From a checkpoint of a small transformer trained on Wikipedia.
Size: 10 layers, width 160, MLP 640 SwiGLU.
Architecture: rotary positions, no biases in attention or MLP, tied embeddings.
Training: 159M tokens, 4856 steps.
MLP neurons of a small language model. Each row is named by its layer, matrix (down: output weights) and neuron, and shows model dimensions 0-127. Each number is 50 + 12 x the weight over its row's rms, rounded and kept within 0 to 99. A neuron's up and down rows have the sign that makes its largest values positive.
After each neuron's rows, "raises" lists the tokens whose logits its output raises most directly, leaving later layers aside.

L2.down317:52 34 48 13 37 52 52 53 44 58 60 30 39 52 54 53 57 49 55 61 49 47 53 63 26 33 33 40 63 70 49 64 51 55 37 55 54 60 50 39 42 39 59 66 67 53 39 72 59 60 62 48 46 48 49 34 47 59 28 59 48 65 36 54 43 50 48 39 26 45 21 51 41 42 19 72 63 57 42 33 47 78 33 54 78 50 38 51 56 46 53 62 57 70 66 73 42 44 39 28 58 53 57 54 51 54 32 61 48 51 49 68 43 57 25 51 55 52 33 72 48 56 45 53 47 47 57 59
raises: "ize", "ized", "ised", ".", "ise"

L5.down590:45 56 62 53 76 31 54 54 56 60 34 42 52 60 51 37 68 54 50 50 55 42 49 43 35 53 45 40 32 49 50 53 57 64 44 47 68 73 54 39 74 57 46 51 55 33 51 43 53 39 27 59 56 61 56 41 50 75 46 51 62 33 38 61 45 52 51 49 49 71 48 53 42 67 51 52 24 64 46 64 26 60 55 34 42 76 52 30 74 45 58 25 52 54 51 47 63 51 47 42 54 82 52 44 60 54 42 31 67 25 69 48 59 36 33 54 49 50 49 29 33 42 56 54 68 40 47 50
raises: " ago", "st", "iti", " June", " October"

L2.down430:50 48 45 46 45 44 54 42 43 49 33 41 63 43 35 58 34 53 30 64 38 36 34 33 41 41 40 53 54 52 26 49 53 21 42 52 53 39 37 48 50 57 56 31 57 56 63 32 31 45 51 56 45 39 51 63 40 38 61 52 40 31 62 56 46 44 73 45 51 87 40 50 56 47 49 42 53 35 35 30 58 24 61 48 80 64 55 59 54 51 75 26 37 64 65 61 54 44 59 51 50 38 34 51 50 41 45 54 49 57 41 45 58 35 21 63 51 52 35 61 56 50 62 42 56 43 57 35
raises: "dol", "des", "gna", "de", "da"

L2.down499:48 53 51 60 56 67 50 42 36 55 64 39 55 53 55 60 56 24 53 30 53 54 46 43 47 50 43 59 48 29 73 44 64 55 57 32 62 55 64 42 40 42 54 49 71 51 66 55 30 60 43 46 45 44 61 63 40 47 64 58 47 61 48 67 56 44 44 61 39 47 50 32 55 45 63 44 50 59 48 44 42 41 32 61 38 57 29 54 58 34 20 57 49 62 34 67 77 40 33 50 58 65 43 36 60 69 42 64 37 63 65 30 76 37 26 54 31 49 49 57 26 42 47 59 45 57 51 42
raises: "ature", "ability", "aries", "ide", "ether"

L5.down173:46 43 42 25 63 41 40 54 54 35 17 65 24 40 57 37 54 51 49 38 29 28 56 32 33 49 47 44 58 57 59 71 30 52 27 62 55 24 46 50 48 54 60 81 32 35 64 41 36 54 53 43 40 58 34 44 44 26 49 69 55 38 35 58 53 50 54 61 45 36 31 41 47 33 61 53 30 56 50 52 58 62 52 30 64 36 34 53 29 66 68 44 45 33 73 62 46 59 38 24 61 52 62 53 40 51 42 38 47 39 69 59 51 57 51 35 54 52 56 52 63 67 65 52 52 46 38 46
raises: "ified", "ison", "election", " same", "ative"

L5.down442:50 63 31 62 87 54 55 40 56 45 40 41 53 58 61 28 42 28 52 63 34 63 42 42 21 26 55 49 56 42 37 50 82 58 73 49 53 51 35 47 47 72 59 50 63 52 45 53 46 58 66 54 51 45 53 62 49 44 53 54 43 32 47 54 73 60 49 58 67 40 37 41 52 51 44 59 57 40 53 52 33 59 35 64 44 72 65 58 52 51 69 55 80 59 28 41 60 44 47 72 57 64 53 63 35 47 50 35 49 57 47 42 52 66 35 37 50 55 37 35 29 55 59 46 68 46 38 56
raises: "ary", " include", " such", "aries", "al"

L3.down14:44 62 56 46 53 49 59 41 61 52 46 42 71 33 59 48 61 51 41 44 45 40 49 42 64 52 57 65 38 61 53 37 46 34 33 58 68 44 38 57 31 36 37 70 51 49 51 61 50 39 48 65 63 65 55 43 63 48 35 54 51 62 42 52 54 64 57 53 39 43 56 48 57 25 44 42 40 52 40 63 42 34 25 48 75 59 25 49 55 62 54 58 62 68 47 63 25 22 33 52 62 59 66 54 37 38 69 42 36 41 54 47 54 52 21 41 59 76 48 44 69 32 72 41 48 45 44 45
raises: "led", "rated", "ed", "poli", "day"

L3.down21:68 51 42 32 49 52 37 42 43 60 55 32 55 41 78 64 45 47 49 29 38 51 28 41 57 55 45 60 37 48 38 38 44 43 41 53 43 57 58 64 51 47 15 67 51 57 67 23 57 51 33 43 27 61 51 35 48 54 45 59 63 39 53 40 55 44 64 57 56 39 39 32 71 62 51 39 55 31 63 58 38 50 46 59 67 24 37 52 47 57 47 47 44 49 43 50 44 55 47 60 54 42 45 29 46 68 45 38 63 23 63 41 55 46 42 40 70 41 40 62 54 37 59 52 44 43 79 77
raises: "\")", ")", "\"", ").", ");"